{"activation": "silu", "positions": "rope", "bias": "none", "weight_decay": 0.24, "decay_fraction": 0.762, "decay_shape": "cos"}
MLP neurons of a small language model. Each row is named by its layer, matrix (up: input weights) and neuron, and shows model dimensions 48-175. Each number is 128 + 32 x the weight over its row's rms, rounded and kept within 0 to 255. Numbers have three digits each.
After each neuron's rows, "fires after" lists the tokens most often just before its 100 highest values on Wikipedia text that the model never trained on.

L11.up1080:117102142136130123122067128164150128119088153101125112176121129168105101113187118104113149156077107113129149081149131053135116115158105097108110103103080174127104114186138116157136148130133138058083105075079117151094178141111160170079221114171169130172142126146139081131160129119106118094153134175097158115155157116128172006148090127122082086179106096136101118103127104099092142111109
fires after: "\n", "ar", " ", " con", "ri"

L11.up1010:152098105172119152144163174159065160113119101129154142122041132130056107120058125052112140178106200107140092148155197190082110074119141111118158138091130094100144097100133060193148116150162167122157141147083108165101127127130115091099114105104140164097073140139169089131148161128094114136124149117156078095100124128082118068103057154140103124087054111194132138095090113120119105133113
fires after: "-", ".", "n", "s", "S", "l"

L11.up255:108083124145137109106150142247169138094108134095142091148120125160092081117156089112126102156127109076103126114110171146140131148115124139126126047136093092114113164149129033186144121117130158097143162136038120097106163159135096152123145101147152119118071089112128101152114146123094087193133101109115167122139116085131154062193088147101118149122102100168149126095117224125120117141126
fires after: "\n", "-", "p"

L11.up302:115102117178128181101129143198080208158111127126114130128138140145102071130158112098137177204055114143130152088154143141127117138141156111143132128099072160101128129108136019145120067083166131093126098134138160146052123227148129143089124112160116155079099107086133115144140141113112116136145141109070177122138116092114141017128146098122153124145057134143115141081138063131121119116097
fires after: "\n"

L6.up650:152139182085115170118129194122156142104116062119132102141163116167132155109146147093141098115202170078161143139111108109123109114105168059141152141157111104144128144106127155190138183138166115144172085153163143121165093111174175134088136123093144157122128177131209062169161172122177141093148124167172113148184125120129151134114088049081105204121179145172120105099123045168136174091093
fires after: "L", "il", "l", "s", "li", "ad"

L11.up880:113156132114127074115168155171183094119129148222155172214116120084076140146060124132102127144093097132157107119180083105127168101135109112120077118140160096114144131153149068116135208136142122145141115141136119113164181106121085167153177104102133180138148099218173122090127159146127182094157162146142119107123132144153103091137076070159099120141067096114144106151137139142129090119193
fires after: ".", ";", "re", ",", "ro"

L3.up713:138155100115111161132103144148089141104167143053133143135100148135137159175174154133106090164147155119132122159148178137090104199122153116143072138126158131120148161126110091154127202130091172123073091068135155159109177124088215148142021056111075132112153066117084111104113160102087139181190144097066138130125149099138148162152157126071133143141089093115158138165172190103132109179156
fires after: " con", " a", "s", "ch", "ent", " "

L3.up786:126186138141116099143096132120141099146119138109156134096091096094117138131146121167147125181147164074167154148211131077211148111079133128117112180073108123104241110166137114105136089103101090047144097152131133182124177153086176129093128155141153120158130088094160130142103143119099153054104144142125112153096127114116105119175127166194091158075141181134134155134123098113139123138171
fires after: " E", " K", " A", "E", " W", "L"

L11.up938:124105135102130135101112114113123124115104115164158157118136140167117105118130113092098119140121082143132118146115138139150183135177130141126108052098120216121123141123121096109111124095130158144086114122058155107133140153091170163171132120130154163057095102094084147136125150218109142158163100147119142120156121120155151069111088091100116145176123123097145105087128135125158103105084
fires after: " ", "par", " |", " con", "\n", "p"

L6.up770:087177144155127121155078131116071149195136095094184128108126104129128125121147110105120148130159120146134080160164149149110153134126143168138101124174137093110224176126135126170128103118132129158180141170120094090126090071112072120116099154116175074164065114148160078169127146103108151138117085110118183212137112174120162121143155082138090202078161177141092139140144053170109116096176
fires after: " ", " E", "°", " di", "E", " U"

L3.up1243:109145081156113162140103172138127138109160139134136118073170128061148173178151118156153132195144176189139193168207120177119072142122098132133164098122103083137154105088154128106129191090098108160135132105131108133107139141072140113119110096162115151112118093151146151141081149082151110213089110071112134122149123146135144100155109155072066136159115102148159101108118148120132088140170
fires after: " (", " ", " the", " \"", "The", "=="

L7.up1276:172161060154134154139123134186166175106136105081181124119200096121155179090131140142096183153108183063144074145164182172134165159197105100131167096163149125166189118113129170097129141119111147125155183127152129078195153161102156135056137150134170135078145115154090172091115069161095164117077108077124102158097152122103112126147122175094119199089182106135093132142122134101157076076148
fires after: " ", " (", "0", " (1"

L11.up456:161134188124129116136117082173196145073172158148128177143128122179099113147104156166104111159061124132116076169102137132127113111097157120130129110125100122128072128107171078141125160102134162147150111132148119134155147163159139186116103095085118128075145147102116108098147133166178146144101136117221133117154126136144124079135109162110136119136100101145147109110089180102168122060119
fires after: " |", ".", ";", "–", "r", "í"

L11.up484:136142152168110107125150151148113105081147087161181133133111114142144177138161129143137151150082126182105096099173124123112140187139139105133096143120075148113102063152100058132140148095111166117097122204118064150097190230088145137079086163103092151177134113143159109095118127130096111095158133171150115059065098133129095093120073069092121168130121067094117132103152160143104100166205
fires after: ",", ".", "–", " Le"

L6.up1:145121196062118160121160137075097143118123143147123187141148106095126131189153105104121111077107135080151185205132157119155117179113142120111096132156181128145147150130135070134113143149075102132138121134127057143111174164128144142112153124096136164084114148140161121141158120072138125125161149139165134122166129148103131055086133123072163100107153102163056129146092129165152085135102
fires after: "s", ",", "li", "in", "er", "ball"

L6.up205:099102129163132153165110133193077088184154165135151083142117160096130151173064073177209161145166101127106088131138102157104153113106149111133158136137106095150142107099141174160153102113100066167113174163132114091091051135068163165130171135081139117109124147108149146146052085120144181084126145156166167222159143195111141149165119131138150169180079130161197126125121184105102118145124
fires after: " medal", "th", "e", " ", " Bu", " O"

L7.up336:149160102150112191136128134138125156094133145138138124107111107155145139082155136161110160092183135091148182096145126130118140159167117167121182164120125118154129176142179113133129134156126167141099079098138112149120146230103163213107084185149099144132117080169131097119103136092105165219076073167095110156033157076122123143106110130123114126099129138107167118158132094083133114100102
fires after: " ", " st", " a", " A"